MLP neurons of a small language model. Each row is named by its layer, matrix (gate and up: input weights) and neuron, and shows model dimensions 192-319. Each number is 128 + 32 x the weight over its row's rms, rounded and kept within 0 to 255. A neuron's up and down rows have the sign that makes its largest values positive.
After each neuron's rows, "fires on" lists the tokens most often at its 100 highest values on Wikipedia text that the model never trained on. A number after a token or word is its count.

L7.gate897 [112 119 126 201 178 135  64 132 134 172  57 164 141 127 100 147 142 159 143 133 144 145  99 139 107 159 108 158 146 101 161 148 120  98 112 109 104 154 170 161 155 116  99 131  64  83 130 116 184 121 189 133  43 172 138  48 122 137 136 161 182 166 149 131 162 130 128 134 110 142  71 166 160 120  91 144 120 133 132 159 117 119 168 153 164 115 137  94 131 129 108  94 107 122 148 123  77 119 106 119 148  70 123 121 178 124  90 129 158 105 103 105 179 134 113  93  61 115 159 162  62 117 168 136 104 131 167 105]
L7.up897 [104  94 104 202  95  72  96 126 185 192 122 173 116 123  95 150 180  76 142 115 121  92 111 122 131 160 109 141 130  90 122 100 132 129 101 171  82 170 174 128 160 149 159 103  91 169 153 119 148 106 128 174  55 148 151 102  87 101 126 153 123 121  99 117 152 129 120 190  72 162 133 109 162 138 115 131 178 128  93 104  79 136  56 137 146 118 150 110 196 112 138 101  89  88 161 102 129 214 139 106  99 114  81 144 137  87  37  91 160  99  82 131 131  65 145 142 103  74 153 159 125 120 175 130 108 113 128  96]
fires on: " =" 36, "===" 36, " ===" 13, "====" 9

L3.gate939 [102 126 141 140 131  81 122 130 138 154 136  59 148 148 197 224 127 146  97 110 173 146 138 130 129 179 163 102 128 128  98 126 154  96 147 124 134  98 153  81 101 136  87 104 105 162 152 110  71 179   2 159  89 156 146 162 157 105  93 159  96 128 128 126  89  74 171 136 155 191 101 149 163 107 133 164 116 144 142 158  97 174 106 131 114 166 160 138 113 165  71 132 122 143 143  94  72 103 159 123 134  51 156  97 123 130 140 122 158 128 106 101 148  97 141 116  93 120 134 120  79 174 135 181 148 160 114 128]
L3.up939 [123  98 113 114  81 128 117  85 132 157 223 174  86 130 149 153 144  46 166  94 156  99  94 142 134 167 159 112  42 138 141 162  87  56  89 119 115 158 101 116 168  74 139 112 132 147 122 101 207 125 143 151 132 112 124 117  83 145 105  94  80 131  96 143 110 137 156 107 155 130 137 120 119 171  84 113 157  65 108 103  90 128 104 148 156 106  48  81 130 118 160 199 144  75 102 175 132 146 165 135 108 139 109 129 191 111  70  95  98 106 140 100 163 113  95 144 111 131 149 113 144  76 145 150 163  99 119 154]
fires on: " and" 37, "s" 23, "s," 6, "v" 5, "as" 5

L3.gate412 [175 144 136 119 101  94 139 151 132 177  58  95 144 119  98 174 128 143  61 141 138 159 129 107 118 151 112  78  87 119  99 158 111 124 126 153 102 155 134 154 124  67 135 124 112  78 155 132 162 127 135 118 117  90 120 171 146  85  30 177 104 172 160 138 133  94 153 103 151 131 124 105 140  77 137 133 117 123  93  84 181 147 100 173 153 134 158 115 159 102 113 146 148 132 121  69  76 136 172 128 167 150 156 148 146 100  67 125 118 130 171  61 167  89  81 103 111 211 186 121 112  85 160 118 102  74 138 140]
L3.up412 [123 100 108 128 112 176  61 117  90 138 112 120 129 132 120 114 122 194 125 117 141 103 112 112 111 148  94 132 121 148  85 176 185 126 152 145  76  82 177 164 129 114 148 103 176 155 169 108  95 103 167 148 106 172  82 153 162 153 107 133  82 133 118 142 157  95 108 146  91  87  50 134 123 111 152 177 167 157 101 138 161 106  95 146 128 118 124 100 172 169  70 147 136 135 109  91 129 144  88 138 136 110  74 129  64  86 147  67 208 117 121  97 138 123 149 139 182 185 153 136 126 162 100 100 140 130 118 122]
fires on: " |" 32, " 1" 8, " title" 5, " 2" 5, " for" 5

L4.gate1290 [122 147  83 171 134  74 131  75 100 129 146 106 136  96  98 146  99  86  75  98  74 130 104 172  88 177 146 112 138 103 164 121 106 139 125 145 191  95 147 101 124  96  96 172 109 120 144  72 211  86  95 139 121 136 121 126 134  99 104 137 108 111  81 115 118 121 185 109 185 138  86 137  73 106  91  94  53 168 133 109 116 102 162  94 101 125 188 100 170 136 160 144 111 162 180 152 123 147 136  98 158  75  86 136 123 131 121 124 133 118 104 121 172 137 130 144 159  68  66 157 127 166 158 182 147 131 159 181]
L4.up1290 [151 124  65 118 115 115 158  79  40 144 158 106  89 128  81 106  96  92 116 160 182 159  90  78 122 109 163  95  69 119  94 141 122 113  73 115 133 100 156 156 133  93 137 184 155 101 100 148  75 167  71 164 135 181  86 158  85 157 142 163 127  83 145 138  31 139 152 132 133  96 146 166  79 146 166 118 119 100 120 110  95 135 119 162 107 195 128  93 100 140 120  72 176 163  64 118 156  85 118 161 107 104  73 144 105 114 168 116  89 175  91  62 122 142 137 108 167 106 101 117 101 190 164 190 141  23 199 134]
fires on: " and" 66, " well" 18, ")," 4

L4.gate1223 [167 104 114 123 103 127 135 160 154 139  90 124 149 131 142 111 146  78 201 104 168 142  84 139 100 169 105  96 108 141 125 146 148 166 115  79 118  54 107 103 140 136 112 138 111 152 167  95 106 102 111 170 115 123  97 164 200 135 121 150 126 192 140 151 174  79 146 124 122 148 167 163 129 121 150 153 119 134 148 101 144 129  89 165 135 113 119 135 150 114 101 120 138  87 118  88  97 156 149 129 147 130 132 184  89 121  55 154  63 103 129 112  94 133 125 115  89 159 156  93 175 146  94 180  77 109 194  96]
L4.up1223 [ 85 100 130 146 111 156  93 144 173 126 125 108 178 143 134 103 191 105 169  93 138 143  98  77  89 136 108 169 155 128 168  90 105 119 102  70 172 107 110  78 117 128 135 180 121 169 131 119  66  99  51 141  53 115 159  93 117 129 145 131 157 218 166 122  91 118 129 105 160  79 140 159 124 151 148 149 144 109  56 137 163 120  50 168 114  66 129 166 132 120  87 183  77 163 135  93  71 142 142 131 121 133 133 160 153 119 100 120 126  79 140 114  91 153 121 126  59 169 126 150 141 125 127 195  60 192 146 154]
fires on: " was" 28, " is" 18, " were" 11, " been" 7, " as" 7

L4.gate1291 [157 120 114 104 155 164 177 135 169 137 106 176 133 158 117 165 129 164 114  97  96 159  62 168 111  99  62  71 146 138 166 120 153 105 134 120 112 194  80 131 122 123 178 133 181  88 162 101 137  93 129 121 245 159 127  62  65 139 157 144 124 113 158 118 139  74 100 156 157 160  95 106 164 169  84 129 109 163 148 112 111 135 113 161 123 134 136  60  59 106 137 106  88 163 205 162 115 110  95 130  96 112 102 129 138 111  58 120 116 121 116 135 135 149 122 128 138 127 100  93 137 150 117  80 160 114 135 151]
L4.up1291 [156 205 108 106 122 136  87 177 143 141 173  44 143 127 149 177 103 124 123 172 180 149 141  99 132 125 132 155 200 144 128 127 124 108 110  40 149 102 173 108 159 157 103 160  84  95 114 138 144 153  84 147 135 133 158 147 122 188  98 124  42  81 159 135 145 162 153  81 126 132 108 168 115 181 152 131  88 122 107 184 116 150 122 187 147 189 126 140 156 133 103 129 156  70 128 114 109  77  93 201 131 180 124 144  82 139 161 160 155  94 106 128  57 157 149 126  70 165 113 108 114  64 181 140 115  98 123  78]
fires on: " in" 37, " on" 25, " of" 11, " from" 8

L7.gate842 [137 133 174 164 145 126  59 106 167 125 134 156 170 149 167 158  88 139 129 152 156  88 145 188 135 131 123  84 157 134 134 167 138  96 134  98 144 153 113 152 110 121 146 124 146 147 170 143 147 119 176 152  87 159 156 119 183 109  82 133 160 155 135  87 178 150 149 104 129  93 119 159 136 145  80 105 119 141 104  99 119 207  75  94 114 159  95  88 203  81 105 121 119 191 158 103  99 141 133 161 164 157 113 102 146 127 146  74 161  99  64 147 100 133 110 167 124  81 168 145  42 164 167 124 114 116 164 107]
L7.up842 [111  81 147 163 148 125 119 100 164 159 178 169 141 136  91 121  61 112 105  88  79 151 144  86  95 122  54 114 148  99 111  96  78 131 148 184 158 189 101 159 146 138 156 157 135 170  81 127 120 133 126 101  64 122 194  68 123 117 173 146 123 140 118 122 150 116 141 141 122 149 105 168 133  61 128  76 124  84  90 131 155 151 140 140 155 156 188 124 123 126 132 136 119 160 118 115 140  57  87 145 178 119 184  83 114 144 160  77 105  94  83  92 173 163 121 138 116 159 121 148 125 173 114 138 101 113  74 113]
fires on: "\n" 28, " offices" 5, "s===" 5, " ===" 5, "|---|---|" 4, "===" 4

L4.gate343 [136 145  61 113 211 144 152 177 161  95 179 120 123  96 149 118 116 144 151  95 151 139 161 126 153 111 128 105  88 135 180 142 174 126 127 127 107 160  98 119 131  98 138  95 143  80 144 132 146 129 173  59 160 184 106  77 137 122  47  88 158 133 137  98 107  83 160 149 128 165 138 189 124 108 138  97 137 167 145 123 140  89 140  96 150 117 104 155 108 101 163 127 151 166 123 132 108 134 158  95 136 116 129 148 107 112 121 164 105 160 132 122 153  57 109 149 167 109 213 129 157 137 130 100 130 113 160 174]
L4.up343 [111 136  53  99 169 165 151 186 154 164 129 122 135 112 181 114 168  92 162 108 135 155 166 145 109  84 151 150 112 168 148 128 161 154 137  78 129 124 142 115 175 150 115 123 115 126 139 118 127  80 143 118 151 152  82  97  84 154  51 169 177 105  74 132 144 153 155 181 197  76 169 167  87 140 100 143 186 104 111 115 111 113 131 194 141 154  77 137  63 117 138 114 138 162 155 148 117 112 125 134 137 171 126 104  62  89 171 136 215 139 152 138 152 143 186  94 127 152 144 157 155 120 127  99 118 148 101  67]
fires on: " in" 30, " of" 22, "\\" 8, " |" 6

L4.gate572 [118 128 129  84 152  76  64 123 156  80 107 109 135 103  94 163 177 144 156 139 174 130  89 124 106 101 169 158 126 158 103 121  98 165 103 110 127  81 183 128 156  75  68 177 129  91  73 120  97 136 111 151  95  62 131 142 116 167  95  66 150 127 113 160  88 124 165 153 141 147 189 170 168 159 102 129  91 123 153 135 175 112 140 134 143 208 180 128  99  73  95 179 134 105 162 120 166 205 173  99 201 123 132 158 184 181  95 122 125 136  74 138 149 142 123 152  91 149 141 119  80 146 111  88 137 113 133 117]
L4.up572 [ 99 106 206  77  85 157  82  81 164  98 163  95  91 103 114 145 123 132 159 119 107 132 103 181  98 126  95 116 149 132 139 131 103  70  51 113 113 178  97 156 106  97  99 132  75 123 132 149 119 113 185 159  74 134 163  89 156 107  86  96  88 132 120 110 135  97 166 132  94 118 168 112 127  95 124 123 208 139 131  86 112 125 118 180 114 119  77 156 117 119 135 130 124 147 164  81 141 153 127 125 182  87  92  96  96 125 145 151 145  51 135 163 116 166 122 143 127 145  94 168  95 100  99 108 104 126 116 119]
fires on: " |" 41, " 0" 6, "f" 4, " She" 4

L7.gate626 [123 148 161 121  92 118 136  97 113 103 138 158 189 139 137 109  87 122 137 107 156 149  98  94 158 168 111 121 129 144  62 160 200  49 142 150 113 151 139 132 105  73 185 116 134 165  94 110 181 128 175 179 123  95 148 117 152 100 163 150 141 128 167 141 139 115  46 116 182 110 107 187 151 149 125 129 176 138 137 142 207  75 148 142 158 116  85 164  68  92 170 150 134 116  91  69  62 157 100 135 159 168 114 160 134 103 107 149 155 182 151 133 165 154 101  80 123 133 134  92 116  90 130 178 121 108 101 181]
L7.up626 [138 128 110 111 112 103 117 117 138 180 112  92 146 179 136 228 140 125 156  95 111  98 124  95  95 159 146  95 171 197 135 149 100 112 148 149 176 120 104  53  56 129  64 130 139 122 134  76 131 109 168 122  95  66 142  68 135 101 143 216 176  95 140  83 166  85 164  63 125  95 112 139 127  88 140  90 146 157 124 138 115 171 113 119 127 116  71 123  90 116 134  84 181 119 110 112  78 171  94 146 139  98 100 144 131 138 138 135 131 129  75  92 129 150 118 153  83 104 176 107 142  78 121  86  61 153 130  97]
fires on: " was" 37, " would" 9, " before" 7, " were" 7, " under" 6, " to" 6

L3.gate755 [141 106 132 180 143 140 109 114 137  98 106 152 148 131  82 167 125 144 130 120 122 161 106 129 148 189  48 151 127 168  78 182 125  99 108  78 149 174 124 110 120 184 176 178  96 121 121 107 136  74 144 177 184 146  83 147 132 168 140 106 148 161 165 126 128 139  93 137 112 135 106 127 140 177 140  87 141  96 199 111 148 144  74 134 148 170 119  97  89 116 128 178 114 183 141 141 100 129  79 123  74 147 130  49  36 159 141 150 110  46  95 171 123 130 137 107 169 123 131 151 103 111 173 133  98  54 107 159]
L3.up755 [119 133 170  81 150 157 171 137 120 151 144 140 120 159 173 121 165 183 129 185 109 163  87 157  79 158 126 196 130 153 143 187 110 143 176  80 165 160  76 165 171  82 115  86  69 124 131 229 198 169 128  78 155 126 181 115 101 136 138 133 132 125 132 112  78 116 117 145 133 206 144 110 147  93 199 135 177 136 143 109 127 120 127 151  67  85 123  43 134 119  80 186 134 106 165  98  88 116 121 154  79 143 171 213 125 149  73 108 184 111 184 154 162 154 158 151  88 124 143 110 168 188 109 106 156 140 150  99]
fires on: " |" 40, " /" 9, "\n" 6, "-" 6, " of" 5

L7.gate1117 [137 106 170 146  79 148  27  60 120  96 104 106 155 107 169 186 131 108 157 160 114 193 138  92  82 120 167 140 105 114  47 183 152 191 127  98 173 131 151 170 106 165 158  51  92 156 118  85 135 103 116 128 168  72 118 126 171 147 131  88 146 208  60  83 103 100 150 101  38 151 147 120 141  84 164 124 143 110 157 128 102 153 122 145 144 144 132  72 119 153 131 125 102 135 116 114  89  99 122 120 135  91 163 106 141 156  86  85 123 146 148 116 145 115 163  95 173 147 157 134 157 119 126 106 145 125 133 153]
L7.up1117 [174 149  99  62 117  83 127 113  64 116 130 124 168  66 169 116 105 126  69 108 124 100 120 106 131 158 211  93 104  88 178 128 156 114 100 117 113 131 110 131 111 126 119 138 135 141 109 232 128  95 140 123 149 113 105  69 142 124 120 154 148 157 161 127 118  97 150 141 130 142 171 147 108 125 104 161 186 136 144 161 104 162 121 128 125 117 120  44 107 123 139 120 139 175  81  85 116 135  89 166  86 176 116 118  74  84 165 118 162 138 164 132 157  71 133 120 154 116 168 159 105 101 113  90 130 214 130  62]
fires on: " |" 83

L3.gate1270 [184 113  65  81 134 149  88 160 118 103 126  95 130  65 127  86 121 112 138 157  84  82  99 191 130 146  93 165 161 122  92 133  63 114 188 119 134 128 213 127 126 134 153 124 150  70 162 181 126  92 147 166 136 111 132 113 169  60 138 120  81 102 111 118 138 121  93 146 160 110  90 139 128 145 128 139 100 105 128  81 101 156 120 144 148 155 177 183  99 175 148 156 118 180 156 101 107 128 166 181 122  96 116 136 119 186 158  71  92 139 154 105 139 144 179 135 176 162  98 107 142 102 171 136 167 134 149 138]
L3.up1270 [126 113 156  74 129 143 130 133 150 131 170  76 118 119  88 131 126 138 113 128 122 125  99  75 106  65 112 136  97 123  95 103 122 123 156 109 115 196 145  94 131 148 115 155 148 106 150 116 114 123 114  83 155  88 163 135 117 154 124 166 152 121 126 144  55 133 179 127 121 113 127 136 130 122 105 149 158 125 122 190 144 123 107 145  65 168 104 127 108 164 110 105  58 180  94  91 140 115 118 178 116 161 172 134 129 117 136 138 126  96  95 154 134 117 135 150 125 125 122 104 135 191  95 156 122 163  93 126]
fires on: " and" 22, " or" 14, "t" 8, "ag" 5, "s" 4, "b" 4

L4.gate244 [161 132 166 114 111 163  92  89  87 130 124 118 121 146  87  72 133 143 144 163 153 123 147 124  97 136 101 139 118 109 108 128 148 164 106  62 194 135 167  90 140 202 136  63 117 200 170 124 120 128 109 128 157 164 141 138 135 131 116 113 156  87 109 115 116 157  85  93 152 114 123 117 121 132 136 153 113 123  75 158 139 138 111 192 157 162 107 145 155 105 115 169 105 170 139 101 120 154 176 151 114  51  99 162  48 147 166 102 173 133 163  62 146  79 101  69 102 149 163 126 106 148 138 160 111 125 168 172]
L4.up244 [164  71 163 138  79 126 150 109 117 117 111 172  90 108 133  17 156  91 179 118 158  82 159 131  74 120 162 106 139 128 137 128 135 116 125 104 205  95 155 138 118  77 115 157 169 149 132 142  70 166 121 155  72 172  76  79 128 153 181 113 138 209 110 114 128 128 181  77 121 174 146  71 125 168 146 121  88 112 112 172 144 112 172  78  96 119 103 148 132 146 153 127 153  96 126 124 105 170 134 143 107 171 106 135  88 117 126 132 117 138 129 116 112 112 116 131  87 201  89 181 110  36  97 191  93 189 106 217]
fires on: " were" 31, " been" 8, " was" 7, " began" 6, " led" 5

L4.gate857 [106 108 166  98 147 177 136 121  87 183 115 102 146 105  88 197 141 139 117 101 166  73 125 127 129 183 103 114 101 224 175 131  40 115 164 123 133 137  52 116 111 130 170 132 195 157 139 142 142 131 148 119 188 148 121 129 100 142 161 134 160 121 160 148 115 115 157 146 113 134  75 134 150 127 154 109 190 127 209 104 181 131 133 184 145 121 114 132 128 134 159 177 174 131 159 168 164 194  81 138 181  73  82 166 111  33 138 134 125 120 100 130 114  86 158 108 145 105 160 138  89  84 113 138  89 156 105 142]
L4.up857 [ 78 150 141 121 141 121 118 125  65 165 142 114 142 144 160 138 156 169 176  92 126  88  76 140 122 134 111 129 118 148 101 139 137  59 163 116 190 179  73 140 110 151 117 118 166 152 160 109 122 132 171 111 119  87 171 110 121 164 128 182  79  60 127  82 107 155 123 125 143 122 110  74  91 139  74 132 130 111 156 134 115 163 126 110 145 164  77 135  78 126 122  98 165 157 124  98 116 167  35 110 135 142 127 175 125  84 106 141 134 153 168 158 161 134 169 157 116 176 105 125  63 155  94 114 109 159 123  80]
fires on: "j" 14, " Del" 12, " El" 8, "ij" 7, "el" 6, " del" 6

L3.gate77 [130 151 104  80 164  89  73 143 183  86 130 139 112  81 160 120 132 101 146  94 125 141 110 104 129 207 123 121  87 169 118 164 142  95 166 138  72 129 116 156 149  70  64 185  74  79 147 115  96 146  70 111  65 171 123  97 107 151 156 109 144 179  58 136 167 162 105 128 107 183 173 124 151  67  99 145 132  93 140 188 156 159 108 140 105 121 111  79 121 153  96 117 111 107 154 119 125 164 154 172  94 141 137 157 125 125 124 146 152 114 158  78 138  69 168 119 125 135  84  98 127 105 108 127 147 106 120  84]
L3.up77 [122 101 101 170 122  91  92  99 101 124 129 136 127 103 133 109 216  93 146 130  88  79 166 121 166  94 159 126 181 100 103 129  58 112 119 111 175 107 174  61 133 102 119  54  97  65 108  97 124  89 113 106 113 160 114 118 157  65 142  91 111 119  95 148 125  85 118 102 118  92 146  32 180 155 110 160 144  99 118 143  93 205 131 107 137 204 129 102 120  90 101 135  69 158  77 125  81  91  98 158 141 148  96 141 117 160 147 153 120 141  58 150 147 103 102 159 142 133 126 137 180  78 134 155 101  73 112  59]
fires on: "===" 31, "\n" 30, " ===" 7, " –" 4

L4.gate1307 [119 197  87 148  93 121 137 158 132  97 143 145  62 167 138 105 118 140  81 131 119 144 123 107 164 140 134 160 100 121 142 137  98 122 126   4 107 106 179 136 154 132 104 159 106 101  49 126 166 119 155 123 145 218 170 123 106 162 110 140 188 190 121  85 142 119  99 151  92 146 166 117 119 103 198  76 185 146 163 125 101 174 181 156 227 113 141 139  93 109 147 168 110 147 136  84 166 102 148 101 119 141 177 113 150 132 118 109 137 137  87 127 129 123 143 151 123 138 119 122 113 101 137 124 107 104 155 150]
L4.up1307 [121 151 170 157 165 108  73 122 140  50  95 160  95 122 108  77 169 101  66  76 165 122 143 122 133 140 120  79  84 107 135 132  94 139 107 172  84 151 151 133 143  76 199 106 112 139 152  67 151  69 152 134 105 144 114 109 124 148 150  96 110 133  76 113  89 118 127 118  78 116 149 117 110 160 160 113 184 121 151 196 137 126 145 142  99 136  82 126 151 143 124 191 128 116 162 110 126 160  99 125 169 148 182 117  93 166 118 162 125  90 153  99 140 128 132 170 103 165 183 173 111 117 101 127 133 101 112  92]
fires on: " 0" 29, " |" 19, " –" 10, " /" 10, " 1" 7, " -" 5

L4.gate496 [158 126 167 159 130 126 203 153 113  77  82 100 207 112 129 127 113 172 112 158 140 175 174 120 171 148 130  68 124  82 218  84 117 129 139 121  60 187 149 107 114 132 107 112  75 107 128 135 122 113 123 124 129  77 147 175 174  99 133 110  87  86 134 124 149 108 126 145 137  97 161 100 113 134 150  97 153 109 108 139 105 102 153  82 106  96  97 129 141 114 166 134  93 135 121  54  63 120 111  83 110 172 123 155 240 166 155 137 112 121 109 100 150 162 157 138 100  80  86  96 134 136 132 146 134 109 203 147]
L4.up496 [ 98 116 138 165 152  75 171 108 152 108 128 134 172 153 151 197 152 183  88 142  88 137 136 141 132 168 139 133 102 182 173  96 143  94 133 158 114 122 179 155 138 178 156 141 109  98  90  75 171  85 152 115 153 163 124 191 183 111 131 167  86 210 129  87 123 106 145  62  95 213 121 113 113  89 138 109 123 151 141 139 184 130 135 138 205  40 114 179 160 138 161 160 161  81 163 130  93 112 119 172 114 141 126  99 136 111 138 122 141 103 144 157 132 161 128 165 165 122  68 126 158 139 151  96 110 134 128 145]
fires on: " |" 49, " of" 5, " record" 5, "em" 5, " in" 4

L3.gate177 [117 131  87 104 171 137 144 120 143 124 105 107  83 136 104 125  97  71  67 172 146 150 131 185 121 220  59 133  80  57 144 104 126  89 102 123 135 117 183 143 165 147 172  91 122 153 125 137 170 144  42  74  97  89  87 124  45 151 147 143 130 139 140 144 142 114  66 117  82 136  92 131 124 147 101 124 163 123 135 106 128 175 103 101 104 144 134  81 114  56 142 147  96  82 158 198 175 191 190 141 103 104 133 134 162 146 186 146 128 116 101 126  99 159 175 125 112 148 140 154 142 152  90 175  89 103  90  96]
L3.up177 [139  80 107 144  92 121 126 112 138 136 103  99 134 111 161  96 144  53 148 100 159 140 130  92 104  93 132 123 126 134 137 105  59 168 116 155 113 115  66 129 161 159 123 168 123 151  93 116 120 121 121 131 130 133 131 166 131 161 144 149 153 110 124 125 116 140 164 100  89 103 176 140 174 132 188 167 152 174 101 123 115 155 128 188 168 188 156 140 181 157  66 136 120 131 101 134 141 142 104 134  91  68 137  91 139 206 142  50 166 174 155 101 171 119 130 125 104 180 102 134 186 159  89 105 129  50 108 131]
fires on: " and" 81

L3.gate615 [167 178 160 222 108 148 106 116 151  58 168 161 124 163 120 209 144 161 150  81 102  79  98 119  80 106  33  98 106 134 138  77  98  79 133 141 162 103 146 128 123  47 105 122 161  66 160 158 169 131 137 114 101 136 156  85 103 196 121 140 153 117 162 126  74  90 126 146 111 104 169 154 134 133 146 126 101 164 100 112  81  81 156 139  94  67 118 184 113 137 114 180 170 140 149 138 152 108 119 147 171  97 116 127 113 127 124 122 153 160 153  97 107  89 108 125 151 137  95 165 124 106  61 156 154 121  81 162]
L3.up615 [151 130 156 106 139 152 143 129  89 116 170 155  78 160 111 141 110 133 129 126 108 107 129 145 145  89 112 148 160  98 143 148 156 106 149 202 140 148 122  72  77 132 109  94 118 105 185 150 146 201 159 107 152 154 152 105 137 212 172 133 148  80  92 125 190 175  84  98 147  70  99 130 170 142  93  87 106 131  83 147 119  92 166 122 140  58  71 140 121  75 123 133 145 130 137 127  92 150 107 115 116  95  56 127 144 197 114 123 173 134  79 117 132 114  99 119 146  99 155 132 150  96 129 125 115 164 124 186]
fires on: " was" 15, " they" 11, " it" 9, " years" 8, " that" 5, " were" 4

L4.gate805 [ 57  67 139 150 130 182 152 104 109 115 189  75 129 170 140  96 122 127  64  73  81 153 143 115 166 146 116 147 190  98 129 123 161 114 157  92 126  99  73 108  92 121  85 133  67 198 124 177 176 129 129 142 140 178 137 129 106 159 104 149 171  59  77 100 133 146 129 123 145 140 134 122  99 184 104 113 109 114 149 134 118 108 137 134  95  74 134  89  99 164 115 122 173 166 141 121 150 168 144  88 149  83 152  97 119 102 141 141 109 105  95 126 198 167 150 140 139  83 167 127 122  52 122 148 112 152  77 128]
L4.up805 [141  89 152 142  99 141 109 126 182 112 133 166 107 166 162 168 170 102 142 120 131 134 113 200 156 139  75 101 149 176 174 136 143 113 129  93 146 153 123 121 163  68  90 178 117 155 114 110 114  96  84  78 172 126 179 148  78 132 101 166 112 148  94 168  43 142 174 145 153 142  88 158 116 129 122 165 186 136 118 121 113 181 114 144 123 123 127 171  98  56 139 117 122  96 163 133 171 156 192 165 136 159 140 196 119  62 121 127 146  92 112  70 169 146 118 104 128 145  84 139 129 133 187 180 109 125  98 142]
fires on: " had" 33, " has" 8, " moved" 5, " Re" 5

L4.gate287 [140 159 148 130  70 120 159 111 132 122  82 137 123 112 151 159 165 139  85 222 141 162  95 121 181 132  95 129 148 102 167 177 172 109  90  89  72 155 144 169 121 169 140 125 144 120 148 144 139 101 123 166 127 122 118 121 182 104 103  94 119 130 109 153 153 149  98 149  95 141 123  63 123 141 107  75  65  83  82 143 156 163 194 142 156 128  81  98 121  63 144 117 156  92 123  95 177 126 196 192 175 111 135  89 129 136 123 130 106 110  88 114 137  57 168 134 141  53 144 136 108  80 139 141 126 156 128  86]
L4.up287 [123 157 107 126  81 161 132 162 122  90 118 151 195 141 118 178 122 132 111  62 133 145 142 154 160  75 144 155 105 160  97 131 205  96  99 185  95 156  77 120 101  95 122  98 145 154 169 103  80  92  89 122 162  55 131 171 159 120  73 139 101  97 133 104 105  91 158 120 139 161 148  94 148 131 172 113 175 161  88 140 174 146 127 150 106  79 138 106 186 116 159 150  98 117 152 119 138 172 154 193 155 153  92  54 133 157 171 170  99 123 151 150 154  74 115  67 141 155 106 113 144 119  80 182 130 142  62 140]
fires on: " the" 30, " as" 21, " one" 8, " of" 8, " |" 7, " number" 5

L7.gate905 [143 153 130 121 110 123 123 150 128 138 137 142 128 173 102 194 161 110 117 156 156 167  87 182 115  99  51  64 132  74  69 174  97 133 144 135  83 121 167 101  97  71 130 150  92 115 178 144 158 149 161  82 128 169 134 161 131 164 132  98 141 144 124 139 121 124 160 144 153 135 147 120  89  96 102 124  89 102 139 134 153 147 125 127 156 133  94 110 161 158 109 105 131 173 111  94 107 129 128 169  94  72 116 109 126 110 131  92 116 134 162 173 152 138  90 127 108 178 142 151  94 192 175 146 175 164 104 184]
L7.up905 [101 125 153 150 117 143  64  93  75 122 190 151 118 139  89 102 133  74 110 197 105 110 161 108 138 113 112 129 137 126 137 167 103  71 173 148 174 156 122 166 142 163 151 161 146 106 105 131  75 120 141  81 111 123 118 176 116 125 114 101 148  91 129  95  91 126  75 123 109 163 114  98 151 122 149 127 126 132  83  87  57 120  68 183 100 167 127 143 156 103 138 110 155  94 126 127 136 185 154 124  93 129 122 117  87 197 129 122 120 125 115 127 155 121 138 124 115 176 114 169 118 108 182  38 132 195  97 160]
fires on: " |" 45, " 2" 8, " Transliteration:" 5, ")." 5

L3.gate126 [167 100 165 136 135 141 103  92 102 135 116  94  89  92 116 175  84 103 105 105 202 151 175 173 159 205 104 104 141  91 114 114 124  75 122  89 155  51  93 115 120 157 151 101  76 107 103 119 126 101 141 152  76 161 154 117  86 168 132 183 146  87 175 118  96 145 133 131 167 176 122 121 154 104 151 124 143 191  80 142 102 137 107 120 128 151 161 115  90 109 150 149  76 136  67 147 146  93 129 108 115  83 114 133 139 174 120 204 111 181 160 131 143 128 101 138 158 109  97  84 166 127 141 114  76 105  83 122]
L3.up126 [109 105 133  57 121  85 131 109 130  92 170 200  79 115  75 204 114 160 152 136 192 119  88 162 149 151  94 147 119  64 137  89 114 141 121 141 156 169 132 120 108 112 136 136 125  97 164 119 158 107 107  48 144  86 125 130 144 100  96 144 156 135 139 172 128 186 126 114 109 141 143 113 155  81 166 206 108 133 149  66 162 149 137 123 179 145 121 123 142 113 129 110 120 144  65 134 119 150 105 108 138 184 132 153 157 100  89 108 163 124 102  95 149  80 142 181 143  94  84 108 157 130 156 166  62 132  60  88]
fires on: " and" 49, "," 11, " or" 9, " of" 5, " -" 4

L4.gate581 [142 139 142 138 100 173 121 142 169  85  72 118 109 113  63 105 143 112 126 122 156 159 126 184 112 130  95 171 116  80 157 112 151  93  86  85 199 129 143 136 131 120 135 109  72 115 181 124 125  86 112 132 133 104 145 102 103  72 105 125 151 107 152 156 105 157 101 107 115 122  86 192  91 201 100 204 138 154 126 165 146 121 145 140 109  93 117 125  98  53  96 144 112 143 113 123 196  67 128 126 154 135 175  39 107  71 143 130 105 159 137 160 137 128  49 126 202 147 171 136 128 105 140 146 158  99 137 118]
L4.up581 [117 114  79 125 142 132 140 169 148 125 130 127  73 140 161 128 145 140 104 143 105 177 108 102 147 139 101  92 118 174 128 114 124 105  80 107 128 149 118 169 135  49  85 114 161 134 155 145 121 166  73 102 129  85 255 116 141 105 113 116 124 175 133 112  73 128 167 127 105  84 118 149 186 117 114 128 168 136  67 167 105 124 106 119 158  76  92  81 128 116 128  62 143  92  82 110  95 137 138 102 166 154  85 108 163 131 149 160  84 127 102 114  99 187 124 110 160 133  79 181 127  88 134 109 135 113 101 142]
fires on: " had" 30, " has" 7, " with" 7, " is" 7, " located" 4